config = dict(
    tie_word_embeddings=True,
    parallel_block=False,
    init_std_qkv=0.0334,
    init_std_o=0.00592,
    lr_head=0.00822,
)
MLP neurons of a small language model. Each row is named by its layer, matrix (up: input weights; down: output weights) and neuron, and shows model dimensions 32-95. Each number is 50 + 12 x the weight over its row's rms, rounded and kept within 0 to 99.
After each neuron's rows, "fires after" lists the tokens most often just before its 100 highest values on Wikipedia text that the model never trained on. A number after a token or word is its count.

L9.up293:75 66 28 58 52 48 45 50 52 46 39 60 69 51 41 36 24 60 51 51 63 43 59 59 49 50 31 74 25 56 63 38 38 52 59 35 64 76 55 58 39 48 64 47 60 47 62 70 37 56 59 52 49 39 67 40 57 59 43 52 59 57 55 40
L9.down293:31 59 74 32 46 72 70 45 26 46 16 53 65 38 66 42 53 57 60 67 57 31 49 58 36 64 40 70 38 41 46 36 65 68 45 63 48 32 36 58 66 64 31 63 52 38 41 39 73 50 52 28 50 58 35 48 44 44 52 48 37 54 49 43
fires after: "==" 27, " \"" 12, "-" 10, "\n" 9, " ex" 8, " re" 6

L6.up160:37 46 53 46 61 69 49 61 53 73 51 63 49 70 31 48 49 58 59 83 46 39 42 35 64 26 76 66 32 54 51 47 63 47 55 56 69 35 55 37 77 37 48 41 50 58 69 59 37 50 57 60 49 38 54 43 53 45 55 58 43 70 60 48
L6.down160:69 32 39 49 63 69 50 34 67 53 43 53 45 36 59 49 79 37 51 52 61 51 45 52 49 48 37 34 59 35 29 44 42 53 52 55 40 64 69 58 47 52 40 47 61 59 49 77 51 42 48 43 44 39 54 69 58 31 51 48 41 57 65 62
fires after: " f" 18, " n" 17, " C" 17, " c" 12, " w" 9, " F" 5

L6.up247:50 62 64 64 17 55 29 53 50 48 38 48 55 59 50 21 44 45 31 29 62 51 50 37 43 45 35 36 59 41 38 70 41 49 53 49 65 36 54 52 54 42 50 60 41 57 58 42 66 59 31 56 48 48 52 51 37 61 53 68 57 63 72 34
L6.down247:57 56 45 55 30 35 57 44 33 40 42 45 53 59 42 54 44 60 67 58 65 53 40 68 36 52 42 44 51 47 47 39 53 38 55 49 44 52 28 51 53 34 37 56 53 61 39 59 40 42 39 68 33 41 72 68 39 37 41 20 58 47 45 51
fires after: "ou" 13, "en" 10, " L" 9, " Y" 8, "u" 7, "in" 6

L12.up688:64 71 69 37 38 40 32 46 49 36 35 63 34 59 42 51 50 37 58 67 50 39 32 43 29 50 67 50 70 31 60 49 22 44 60 33 36 42 44 35 63 59 36 57 54 44 57 58 75 39 46 51 56 35 51 41 65 50 61 59 46 50 39 50
L12.down688:55 33 56 61 42 52 32 38 56 61 73 51 41 44 43 74 37 15 38 50 40 51 75 42 57 39 49 43 52 55 17 52 51 69 33 20 63 61 62 60 50 17 65 35 53 56 58 59 69 61 48 28 59 54 55 74 50 46 58 62 69 60 56 49
fires after: " a" 32, ";" 12, " (" 8, " m" 8, " (2" 5, "m" 5

L9.up509:35 67 46 50 57 54 66 28 60 59 50 40 37 56 47 50 42 44 49 54 65 50 36 34 49 61 87 52 49 58 34 41 55 38 60 56 36 51 42 49 44 37 61 42 30 70 66 56 51 59 52 56 55 43 23 50 77 57 61 47 52 62 61 50
L9.down509:47 59 62 44 48 38 40 41 44 50 37 58 43 50 48 58 58 55 63 67 55 51 42 48 54 52 40 55 34 52 44 57 47 31 64 42 59 72 55 45 59 54 60 60 55 67 49 53 43 46 56 33 40 60 35 46 49 41 50 45 65 53 63 61
fires after: "er" 15, "ib" 14, "or" 10, "ur" 9, "m" 9, "b" 7

L11.up495:23 50 39 59 46 50 37 41 44 46 53 60 65 59 46 44 34 49 39 47 43 45 76 51 34 46 39 46 46 55 50 56 53 80 69 29 69 37 33 55 65 44 51 71 56 42 53 32 59 44 60 52 38 51 63 34 54 57 75 60 56 42 42 50
L11.down495:36 51 52 52 52 57 46 51 66 55 66 53 61 15 56 43 51 35 39 52 47 68 34 65 52 63 57 63 60 44 31 33 43 61 37 41 45 47 52 45 63 53 54 51 59 62 54 45 59 41 34 41 58 39 73 44 63 70 27 51 56 39 42 34
fires after: "\n" 31, "own" 13, ";" 7, "a" 5, "er" 4, "ay" 4

L10.up261:50 52 65 46 48 70 39 50 40 62 35 23 64 37 39 47 48 55 49 49 57 42 51 66 41 43 45 50 77 60 54 39 55 52 45 57 34 63 62 54 57 49 79 45 66 71 36 71 31 44 48 51 44 43 52 54 32 44 51 34 47 60 55 35
L10.down261:55 56 45 52 73 66 42 49 34 47 49 71 33 41 60 41 12 35 50 27 56 53 56 37 41 70 67 52 54 53 23 60 68 48 61 58 79 44 26 49 82 28 51 48 47 57 45 38 54 52 47 69 64 44 62 49 37 49 69 66 60 46 46 57
fires after: "ar" 38, "en" 13, "on" 7, "an" 7, " Mar" 7, "ur" 4

L5.up750:60 55 40 70 45 43 37 61 35 64 55 51 56 33 50 50 57 48 81 33 48 47 64 31 62 34 60 51 45 41 38 67 53 44 70 46 57 60 29 51 63 79 41 50 48 34 57 50 60 50 46 47 51 88 61 61 45 37 52 21 35 42 72 42
L5.down750:40 50 59 53 51 37 59 67 68 52 56 10 37 28 53 60 34 52 29 62 58 44 37 57 46 65 47 71 79 50 45 58 43 33 49 44 58 42 58 48 58 65 43 41 47 40 64 49 33 39 63 49 57 67 60 67 54 49 39 44 46 64 43 53
fires after: " " 37, " c" 18, " v" 10, " to" 6, " D" 4

L6.up425:52 53 55 49 53 55 42 30 32 38 58 57 46 49 52 47 36 49 55 48 32 49 34 42 48 52 66 26 71 47 38 49 51 51 49 45 46 43 57 73 64 57 46 24 42 45 73 37 59 44 47 54 49 73 75 64 51 51 37 57 33 54 59 70
L6.down425:37 55 42 58 52 45 49 53 43 54 46 31 41 38 42 44 44 56 52 57 40 45 47 44 32 54 48 54 49 75 45 68 43 53 68 68 22 53 32 55 37 53 63 77 38 63 43 61 54 36 68 44 47 52 46 55 60 45 37 55 56 50 47 47
fires after: " S" 26, " m" 19, " M" 12, "in" 8, " s" 8, " the" 5

L5.up705:42 34 38 64 51 45 54 40 55 67 47 63 54 42 33 53 57 52 53 26 48 38 47 39 47 53 40 37 32 40 63 46 53 46 32 38 60 44 50 38 82 52 71 42 43 64 23 47 48 29 63 60 38 55 68 57 40 44 60 59 40 62 72 38
L5.down705:53 32 61 46 46 21 67 47 29 37 60 41 63 18 64 52 47 64 44 46 41 46 60 48 56 74 40 66 56 55 47 46 46 56 57 66 51 49 32 40 44 58 45 36 47 38 53 45 53 33 59 50 37 69 23 62 42 34 51 47 47 57 43 37
fires after: " M" 15, " B" 14, " C" 13, " c" 10, " m" 7, " gr" 6

L9.up294:39 56 58 54 72 52 17 66 54 42 56 46 53 38 53 51 38 60 51 37 42 30 63 45 54 38 37 43 40 54 54 48 38 47 75 53 71 55 53 72 57 37 49 44 40 36 41 42 41 36 41 41 28 58 54 63 36 60 75 60 40 49 76 49
L9.down294:34 45 65 57 61 56 60 26 46 44 50 43 49 72 45 67 55 47 55 64 42 21 69 56 60 35 60 71 36 38 53 51 64 64 43 39 54 57 55 45 43 51 69 40 60 58 38 64 46 42 48 34 57 58 52 54 29 67 57 51 57 56 62 49
fires after: " w" 18, " the" 14, " st" 8, "em" 7, "in" 5, "s" 5

L6.up234:59 43 40 69 43 70 43 66 51 42 14 44 40 52 54 27 79 64 72 66 46 55 56 60 27 43 60 48 46 45 60 28 53 71 76 53 51 69 59 39 57 40 55 48 58 46 51 75 61 46 60 37 53 32 56 40 54 31 25 39 57 68 37 48
L6.down234:50 35 60 45 35 43 49 54 60 47 57 40 38 53 56 57 36 46 57 32 45 37 41 74 28 62 58 43 53 57 51 49 36 43 35 72 45 68 45 31 47 50 57 37 27 64 49 75 64 49 35 46 61 58 55 31 65 36 51 69 52 52 47 29
fires after: " C" 23, "ec" 12, " c" 10, " sec" 6

L8.up198:60 48 56 54 39 51 32 67 46 39 50 75 47 69 28 62 46 42 37 77 45 33 54 46 52 48 79 59 40 55 53 55 41 59 39 32 52 34 74 28 61 59 42 48 38 51 61 71 65 33 26 59 41 26 50 39 55 58 45 60 36 74 48 56
L8.down198:64 49 22 46 64 64 40 50 22 69 65 57 46 54 90 54 40 66 45 47 49 46 40 38 64 32 37 71 45 36 50 37 46 37 42 67 19 51 52 53 37 54 41 53 47 25 71 62 41 32 46 75 44 51 48 61 44 50 74 41 42 50 46 50
fires after: " l" 11, " a" 11, " th" 9, "-" 7, "t" 6, " (" 6

L12.up37:67 53 60 32 42 72 19 41 79 53 70 44 46 22 50 51 40 61 60 52 63 29 68 29 72 47 63 72 36 46 54 53 43 53 47 52 45 48 36 67 55 21 35 58 51 42 56 56 64 49 59 61 62 48 43 47 56 54 49 41 36 44 55 68
L12.down37:38 48 09 33 38 49 55 43 68 44 42 40 54 49 49 56 38 38 55 41 56 39 56 64 33 36 46 46 56 41 42 63 53 51 56 53 62 63 32 30 58 60 57 54 56 45 39 54 37 92 42 44 47 66 36 48 48 51 66 45 75 71 40 56
fires after: "y" 13, "ab" 13, "ib" 8, " app" 7, "u" 7, "f" 6

L12.up53:54 51 51 59 51 43 32 48 52 37 64 49 50 46 57 44 59 76 34 59 25 54 47 51 38 30 41 41 41 65 47 39 27 47 40 52 63 46 46 72 55 47 44 28 34 36 53 48 57 42 46 67 36 55 63 40 36 53 61 41 27 53 77 70
L12.down53:55 48 34 70 44 34 58 50 41 40 43 47 31 25 46 35 52 66 79 46 59 46 60 44 48 50 61 47 68 33 60 27 53 54 31 42 70 50 54 60 64 65 44 39 50 54 42 39 61 36 46 29 49 51 40 47 40 58 58 51 28 44 39 63
fires after: " was" 11, " a" 10, " the" 10, " st" 8, " and" 7, " to" 5

L5.up333:67 64 55 64 42 48 32 62 33 63 64 54 44 30 45 41 57 32 35 58 15 80 55 53 53 54 46 56 48 33 61 61 48 38 65 52 51 51 45 56 51 40 48 65 38 58 42 63 52 34 38 49 48 62 47 32 64 58 38 69 52 68 62 36
L5.down333:47 40 54 66 52 43 64 48 23 47 54 41 67 56 53 40 62 33 44 38 24 43 48 44 59 66 53 65 37 41 45 66 41 67 38 49 54 67 48 66 60 53 40 42 33 34 50 45 66 32 57 48 64 72 41 54 54 14 55 51 53 43 43 64
fires after: " E" 33, " R" 25, " e" 11, " r" 7, "R" 4

L5.up309:52 56 41 55 46 48 82 48 51 48 19 41 45 33 57 49 54 37 35 66 29 42 49 48 57 65 40 69 71 45 38 37 51 27 53 32 33 42 45 61 39 57 48 37 46 51 37 51 54 54 42 69 19 76 79 52 57 35 24 47 25 50 47 53
L5.down309:55 24 49 58 50 35 54 51 30 35 45 54 60 43 45 57 55 64 44 54 60 51 54 40 48 60 39 56 48 49 74 53 47 53 15 53 40 68 33 40 53 59 45 31 60 41 51 60 61 57 40 40 34 54 53 65 61 42 71 61 46 24 46 44
fires after: " f" 57, " b" 15, " F" 11, " B" 7, " g" 4

L8.up699:40 64 45 58 80 53 51 64 44 69 46 75 47 30 24 44 46 43 43 44 38 41 51 50 76 49 60 77 52 28 43 51 38 48 73 42 43 60 45 45 63 22 57 49 43 56 58 52 53 59 36 45 41 66 45 61 39 18 62 38 69 49 48 85
L8.down699:50 60 59 42 58 58 59 41 57 37 49 44 57 47 68 49 77 54 45 52 53 53 53 35 37 60 50 71 63 55 28 49 69 49 37 50 44 57 47 39 64 58 39 71 44 48 45 33 65 51 58 40 56 55 57 30 34 52 42 64 48 53 62 32
fires after: "," 21, " Th" 11, " b" 10, "d" 6, "e," 6, " wh" 6

L5.up550:58 59 60 68 45 59 53 52 57 48 41 57 56 48 47 58 55 63 59 54 54 51 56 64 62 69 47 84 54 51 44 53 42 42 55 42 61 58 40 51 40 46 42 39 25 40 51 40 62 38 69 46 73 61 52 42 34 49 55 31 27 69 47 28
L5.down550:57 33 41 51 29 28 53 60 45 54 65 62 52 34 69 47 54 42 74 48 74 42 52 40 37 14 23 20 39 46 75 53 43 66 64 68 66 49 41 59 64 55 42 53 42 49 41 68 48 42 53 49 66 67 61 60 52 65 66 57 48 44 66 66
fires after: " in" 17, "c" 13, " L" 11, "v" 5, " l" 5, "ol" 5

L8.up555:41 59 23 60 45 55 47 41 59 62 56 52 50 38 50 59 27 55 40 38 71 66 41 54 51 41 62 48 47 48 30 51 25 63 68 45 46 60 39 15 58 44 50 41 46 62 50 55 45 53 34 35 61 52 62 60 57 53 54 26 36 58 78 77
L8.down555:54 64 52 58 51 43 30 43 46 52 46 35 62 52 62 58 43 53 53 70 58 64 71 56 34 32 35 58 31 55 58 40 31 65 41 42 34 74 45 37 53 16 61 54 54 67 35 50 51 71 60 43 24 74 36 26 48 35 45 54 40 57 57 57
fires after: "b" 31, " b" 31, "m" 5

L8.up117:27 72 37 69 48 57 62 49 51 40 59 71 37 31 40 65 22 42 54 49 59 53 36 54 58 56 50 62 51 51 32 43 55 47 87 55 61 56 26 54 42 54 60 47 43 41 68 55 36 29 56 42 46 57 45 70 53 62 44 37 46 48 54 51
L8.down117:60 37 46 53 44 49 42 41 59 34 65 40 36 63 41 68 55 34 64 81 59 55 45 50 43 60 47 44 61 40 55 39 46 57 54 50 36 42 43 43 68 49 82 74 54 67 39 38 50 40 55 60 46 40 55 30 55 59 50 60 44 46 34 38
fires after: "m" 23, "b" 11, "am" 11, "om" 8, "im" 7, "on" 6

L12.up731:38 49 64 30 70 47 79 69 56 41 50 43 54 56 52 36 39 47 28 47 46 49 45 56 53 43 70 41 63 57 50 25 59 63 62 32 43 21 51 60 56 51 65 52 47 28 53 58 67 68 73 60 52 77 67 44 38 61 60 56 53 26 37 41
L12.down731:41 52 61 73 73 48 41 61 41 46 58 38 47 41 38 31 60 55 51 59 48 90 33 58 37 28 43 51 67 36 32 72 56 55 31 49 65 62 70 52 52 45 68 50 54 42 70 73 43 65 52 32 30 58 59 59 46 61 63 60 46 55 41 59
fires after: "\n" 71, " 7" 4

L8.up498:40 58 65 67 34 39 41 43 61 32 58 42 41 46 57 48 61 51 51 43 47 45 55 53 60 62 51 65 42 35 50 47 73 47 50 54 55 60 36 50 58 58 47 40 47 40 51 72 52 70 51 49 44 64 47 52 39 60 56 34 48 56 54 44
L8.down498:39 26 25 56 53 63 54 30 36 34 74 54 65 57 40 57 39 40 55 43 62 49 30 46 50 59 47 43 57 70 34 30 32 43 52 53 63 53 40 39 58 62 44 26 53 47 49 56 71 31 46 67 51 66 72 62 63 67 45 54 37 43 48 47
fires after: " V" 22, " c" 18, "c" 13, " de" 8, "v" 6, " v" 6

L11.up290:47 32 50 53 63 51 62 49 39 48 52 45 59 50 46 50 45 31 52 45 47 48 40 56 50 51 45 43 48 60 49 34 49 67 60 27 44 31 50 30 51 60 33 81 46 39 65 52 74 65 56 48 35 70 47 59 59 30 78 52 52 22 13 90
L11.down290:42 55 40 63 59 37 28 46 70 40 45 49 63 48 64 47 42 80 48 48 37 77 45 53 52 37 53 65 49 29 48 37 36 59 49 46 65 74 56 50 64 53 53 35 50 55 61 43 54 28 44 58 39 57 60 66 50 43 60 71 44 71 51 35
fires after: "\n" 51, "el" 4, "R" 4

L8.up568:30 59 32 53 31 51 56 41 59 61 38 53 58 47 42 48 35 61 40 71 33 66 32 76 62 59 30 46 33 56 39 52 39 50 36 63 53 57 36 51 77 56 45 36 45 58 43 56 43 75 59 49 63 51 66 55 62 66 55 62 36 51 41 50
L8.down568:65 60 64 51 65 38 43 37 45 55 45 64 54 49 36 47 23 69 49 32 63 62 69 55 64 37 39 51 45 66 66 43 37 41 44 49 49 47 69 38 39 49 67 49 37 62 47 40 60 55 27 90 56 18 58 52 62 50 58 61 54 62 54 44
fires after: " b" 20, " F" 18, "f" 11, " f" 11, "ro" 6

L5.up148:61 45 67 37 52 53 24 55 34 68 38 41 49 39 55 55 37 72 43 81 32 51 39 33 53 42 62 59 46 58 53 65 28 47 57 50 71 58 69 47 46 52 63 49 54 45 69 60 56 45 65 55 49 33 64 46 57 53 46 70 40 85 53 49
L5.down148:47 34 55 61 56 68 22 09 34 50 48 56 57 62 47 66 66 17 41 55 42 42 65 44 54 55 57 56 41 47 38 52 35 55 46 54 53 43 72 37 39 53 54 42 51 39 54 48 59 44 50 44 35 47 32 75 64 47 52 51 47 45 37 62
fires after: " f" 30, " t" 17, "c" 14, " cont" 9, " c" 5

L13.up60:33 53 47 54 31 56 59 76 29 64 45 55 59 48 51 32 48 59 51 47 35 62 63 45 41 47 56 80 48 51 54 52 55 55 57 52 28 54 46 43 58 39 57 46 41 47 51 56 55 31 58 61 40 77 45 36 56 53 32 60 45 57 36 64
L13.down60:79 06 47 46 51 50 66 64 50 29 53 38 24 61 48 64 43 48 47 57 60 40 51 59 58 66 49 38 40 41 58 43 48 35 31 56 38 74 60 51 61 37 41 44 51 44 70 47 54 58 35 47 52 53 59 45 36 48 49 48 55 48 44 57
fires after: "m" 24, "le" 16, "our" 6, "re" 5, "f" 4

L6.up90:40 52 44 41 40 41 61 50 79 54 45 32 43 63 44 42 42 48 32 67 50 58 48 51 56 66 48 45 57 67 50 39 51 43 43 71 34 81 57 56 65 62 39 76 26 61 29 54 30 51 53 52 36 74 69 41 64 52 43 73 48 76 25 52
L6.down90:59 57 52 53 55 64 70 67 52 53 39 41 45 63 83 33 41 66 27 36 72 57 60 41 59 63 60 63 37 40 64 47 50 54 41 15 48 61 41 50 46 41 40 43 59 53 61 65 54 48 68 68 38 53 70 51 51 37 42 46 56 67 21 45
fires after: " f" 35, " F" 32, "F" 9, " T" 6, " B" 5

L9.up606:40 39 43 67 33 29 57 70 62 52 39 50 64 73 59 37 67 61 48 73 45 50 53 47 55 74 78 52 42 42 53 55 56 64 65 62 43 61 43 31 57 46 54 54 39 34 48 68 57 56 51 44 34 59 47 48 34 34 45 48 49 46 48 58
L9.down606:43 35 45 45 46 55 35 51 58 66 59 62 51 45 42 61 51 52 81 70 47 18 69 44 76 44 41 44 57 51 41 33 43 55 53 47 34 58 48 65 57 46 59 63 44 54 55 43 61 57 42 53 47 23 52 41 61 45 43 22 33 61 42 53
fires after: "att" 15, " j" 14, " ele" 8, "le" 7, " B" 6, "re" 5

L11.up286:51 25 53 61 67 35 60 38 53 49 48 40 51 67 47 44 49 53 51 63 54 27 33 47 33 44 53 52 49 41 54 75 30 53 35 52 54 51 58 39 61 43 53 57 42 35 58 55 78 63 36 55 63 41 58 28 64 64 54 42 41 61 31 61
L11.down286:79 42 62 49 31 46 28 30 55 43 53 41 40 44 67 43 49 44 65 56 51 49 37 54 43 91 43 32 32 73 38 53 54 44 47 57 29 59 48 54 24 53 46 67 54 48 48 57 56 53 49 54 49 47 61 43 50 55 45 52 26 32 42 53
fires after: "\n" 32, "," 10, " a" 8, " by" 6, " with" 5, "-" 4

L10.up417:39 41 46 67 51 66 70 60 59 55 48 47 11 57 46 62 44 43 51 58 51 53 50 72 48 40 51 69 57 31 53 55 49 43 62 46 52 66 24 43 54 48 44 49 49 58 49 42 51 55 40 31 43 72 58 37 42 54 39 35 39 53 57 79
L10.down417:48 49 55 34 53 46 31 28 45 52 43 56 52 45 44 64 53 29 45 44 52 50 62 66 31 26 62 60 52 47 56 36 57 56 50 46 40 50 50 58 44 58 61 63 70 70 49 49 49 30 45 61 43 23 25 38 55 64 51 50 46 45 59 52
fires after: "h" 14, " h" 10, "r" 8, "b" 8, "il" 5, "w" 5

L5.up617:66 47 58 53 48 43 55 25 55 45 46 55 62 53 39 39 47 60 55 61 63 37 34 39 37 45 51 61 44 39 45 32 55 34 35 48 58 59 49 64 54 51 55 48 62 25 54 46 61 59 44 45 77 48 61 40 63 54 52 64 75 63 47 44
L5.down617:34 62 55 38 49 46 47 42 51 54 58 53 68 55 58 77 35 65 45 47 19 52 48 47 29 69 45 53 42 45 39 40 46 43 50 60 38 27 60 48 49 41 36 75 57 69 49 43 45 51 75 57 34 50 59 47 48 52 32 60 51 60 52 47
fires after: " (" 31, " \"" 14, "-" 14, " in" 11, "–" 4

L11.up281:47 49 44 65 61 56 43 40 47 73 45 24 33 46 40 43 67 55 43 33 58 38 58 67 48 45 58 50 65 51 37 42 29 52 60 41 50 52 30 33 65 47 70 48 58 82 25 53 38 38 58 71 57 36 41 47 33 59 67 69 60 49 57 55
L11.down281:56 37 56 51 36 62 69 73 50 65 47 44 59 40 45 41 41 38 41 62 40 39 75 50 66 48 56 53 59 57 49 62 63 48 50 36 61 46 56 51 61 38 50 26 44 54 49 61 64 47 50 67 45 45 45 47 34 41 46 55 54 46 48 37
fires after: "ar" 26, "it" 15, "et" 6, "ur" 5, "at" 4, "ug" 4

L6.up675:47 51 58 24 44 59 49 57 40 46 44 25 44 46 43 46 56 72 73 50 41 43 77 43 45 55 53 42 61 33 50 39 70 43 46 70 48 62 79 49 45 61 60 64 35 44 33 51 58 46 65 42 53 49 65 45 56 40 44 49 69 60 47 31
L6.down675:63 36 63 56 43 50 71 35 46 59 46 42 38 48 57 42 39 33 72 63 45 15 32 41 45 31 38 48 53 56 42 66 55 58 48 43 52 40 49 47 48 61 38 51 59 50 53 58 40 51 34 67 45 59 56 44 48 32 47 36 42 47 58 76
fires after: " c" 25, " C" 14, "C" 8, "e" 6, "or" 6

L6.up558:55 46 69 48 50 60 44 53 37 58 61 46 61 25 54 65 35 67 57 43 54 40 55 68 48 59 51 29 56 40 41 69 71 42 42 63 42 37 54 59 59 64 43 53 62 43 63 48 58 46 80 48 51 73 48 54 44 54 47 33 56 40 47 37
L6.down558:42 57 63 71 56 43 40 39 78 42 55 38 43 35 60 59 72 27 67 68 35 48 64 54 41 44 63 39 48 50 52 44 60 39 76 50 51 37 61 47 77 52 46 75 45 46 46 57 43 55 49 56 36 64 50 41 45 61 41 25 65 37 57 43
fires after: " N" 33, " c" 11, " C" 8, "N" 6, " h" 6, " " 6

L11.up143:46 66 65 37 40 67 56 53 51 54 42 47 44 35 44 59 57 37 63 65 59 41 52 48 47 82 40 46 50 35 52 45 51 73 59 32 48 47 33 68 57 58 66 38 67 50 34 50 67 44 53 52 53 53 61 19 45 64 52 49 24 63 33 31
L11.down143:54 37 33 47 57 48 41 85 53 52 52 39 39 61 68 45 45 60 30 37 52 33 70 54 50 70 56 38 64 49 57 58 56 33 57 54 29 57 46 37 42 44 49 42 38 67 70 56 50 47 74 59 68 67 37 51 73 71 22 60 66 41 60 51
fires after: "a" 12, "ar" 11, "b" 11, "oun" 6, "r" 5, "m" 5

L5.up178:45 58 31 55 39 54 53 33 59 58 64 67 62 42 36 71 64 61 53 60 50 48 52 39 36 38 53 54 44 42 65 65 60 57 35 56 51 63 53 52 43 48 59 51 51 34 48 43 40 46 50 65 52 48 51 43 49 59 64 56 38 70 59 47
L5.down178:47 52 59 47 50 63 38 48 59 31 35 39 32 37 52 33 58 55 73 33 45 53 45 63 52 60 72 76 58 24 58 50 46 47 72 56 67 29 49 56 54 55 35 33 48 43 38 43 50 50 44 58 37 57 45 70 39 36 53 32 42 43 57 50
fires after: " man" 17, " M" 16, " m" 9, "an" 7, "ic" 7, " ch" 6

L8.up281:62 70 40 44 57 46 55 45 40 37 23 52 66 63 53 63 80 61 64 51 52 59 58 41 48 45 37 16 57 48 40 65 60 47 60 40 62 23 48 37 44 53 70 40 42 40 49 42 49 41 35 59 31 64 53 43 61 47 58 59 46 60 69 57
L8.down281:48 44 39 77 50 64 52 49 52 56 60 53 47 34 61 36 61 35 58 64 64 51 58 17 60 49 52 51 65 65 52 45 57 50 43 33 57 55 66 52 59 53 51 37 71 47 57 44 45 44 68 41 58 61 75 57 46 40 50 66 40 52 74 37
fires after: "re" 18, "le" 9, " d" 7, " t" 7, " s" 5, "e" 5

L13.up206:46 81 47 64 58 51 65 47 18 48 65 52 68 67 62 54 38 39 61 48 37 55 59 36 54 58 34 54 83 42 34 49 59 56 43 58 46 23 53 56 47 41 45 42 59 41 54 40 17 64 38 49 42 58 72 42 53 61 56 29 23 38 56 52
L13.down206:33 52 55 58 63 15 68 39 28 60 40 38 65 63 41 56 64 33 45 42 47 40 56 60 48 49 40 40 39 46 44 36 64 50 62 28 52 48 41 46 39 69 61 61 41 40 48 47 24 53 50 48 54 57 42 64 37 52 59 51 52 48 73 53
fires after: " s" 16, " m" 16, " de" 10, " ex" 9, " M" 6

L10.up245:56 32 70 74 58 66 35 30 51 33 46 50 51 45 51 44 37 51 35 73 45 62 55 60 38 83 38 42 28 56 76 50 42 44 57 50 60 39 15 57 57 65 60 41 43 39 51 73 29 25 54 31 54 59 46 58 54 62 52 26 57 49 47 67
L10.down245:45 42 35 49 69 56 51 50 49 59 49 64 55 55 38 56 43 50 50 36 67 31 65 71 53 35 42 38 62 56 45 59 42 63 57 58 50 57 46 27 37 57 41 27 43 35 34 40 71 52 32 52 49 41 60 29 51 59 70 64 47 44 51 56
fires after: " c" 19, " l" 10, " in" 8, " h" 7, "c" 6, "uc" 4

L9.up628:54 46 36 44 61 59 22 50 46 47 50 77 47 44 38 52 40 58 63 41 64 65 59 67 38 18 19 60 46 45 45 61 51 70 69 54 59 55 64 59 57 38 54 34 52 42 26 42 54 50 52 60 50 56 60 46 57 53 55 58 34 64 67 64
L9.down628:57 52 49 53 47 48 66 43 72 63 51 40 63 69 43 48 60 54 49 20 60 49 53 27 39 39 66 52 45 52 39 51 29 55 52 43 54 54 59 50 62 38 47 42 47 31 48 30 31 50 46 39 43 67 73 62 51 62 53 52 68 67 50 35
fires after: " Eng" 13, " off" 10, "rit" 9, " w" 8, "e" 6, "in" 4

L9.up312:47 60 41 61 39 48 58 43 46 82 54 35 61 45 45 56 64 65 33 22 45 55 69 38 51 41 48 28 39 34 40 61 39 54 64 20 43 27 49 64 35 54 45 35 48 35 44 31 43 28 54 41 53 61 48 63 74 59 50 65 65 61 74 37
L9.down312:57 53 83 21 47 72 43 43 53 47 54 47 54 40 44 60 43 38 59 59 40 51 45 51 51 43 51 60 61 69 46 57 57 50 35 59 44 70 53 47 42 42 49 55 44 40 28 58 64 54 52 75 67 59 59 50 30 49 21 36 45 40 18 52
fires after: " d" 16, " s" 13, " de" 11, " D" 9, " S" 6, "," 5

L6.up40:57 49 39 47 57 44 26 75 51 30 48 52 45 50 55 69 63 62 65 58 33 31 34 52 53 43 56 37 56 58 48 69 49 59 50 35 53 52 64 62 47 35 39 43 46 32 61 45 43 37 64 53 56 51 45 44 49 55 53 52 39 68 67 58
L6.down40:51 49 75 81 72 20 69 33 54 58 54 45 61 51 36 53 57 53 67 35 69 50 63 28 49 31 71 58 63 31 42 54 35 48 43 42 62 34 49 50 57 56 42 27 46 58 53 46 43 63 39 57 60 64 35 60 51 25 75 37 46 45 68 51
fires after: " t" 38, " m" 9, " sp" 8, " l" 8, " f" 7, " c" 6

L11.up393:82 55 44 59 58 52 56 56 47 75 54 28 45 57 45 69 46 52 56 61 46 56 33 44 40 46 53 54 44 48 45 66 39 56 51 64 56 47 61 39 36 56 70 34 32 46 47 41 46 71 43 47 54 46 40 54 67 30 69 60 55 52 49 51
L11.down393:50 65 27 60 19 42 40 41 53 52 46 51 59 62 47 56 59 39 48 52 73 52 42 46 42 58 42 64 69 55 38 46 29 49 57 46 43 54 51 79 43 49 66 53 64 31 53 44 50 38 45 73 51 51 52 55 49 52 48 47 50 72 64 38
fires after: " s" 15, " m" 15, "im" 7, "ig" 7, "ug" 6, "m" 5

L12.up429:57 67 71 40 44 49 47 60 37 66 52 31 25 42 46 47 33 73 61 58 57 42 47 45 36 50 43 59 53 53 61 51 40 76 49 51 64 41 32 47 70 48 50 43 50 45 63 49 50 33 56 51 40 62 68 56 64 44 32 67 48 55 36 38
L12.down429:23 73 56 64 58 52 63 45 54 56 68 55 48 60 54 44 31 41 41 49 64 55 58 51 40 42 41 58 50 56 52 65 61 75 63 36 33 47 62 42 53 44 31 47 39 70 48 42 51 50 55 49 53 62 48 39 30 48 37 61 47 51 46 62
fires after: " f" 15, " s" 10, "is" 7, " F" 7, " E" 6, " t" 6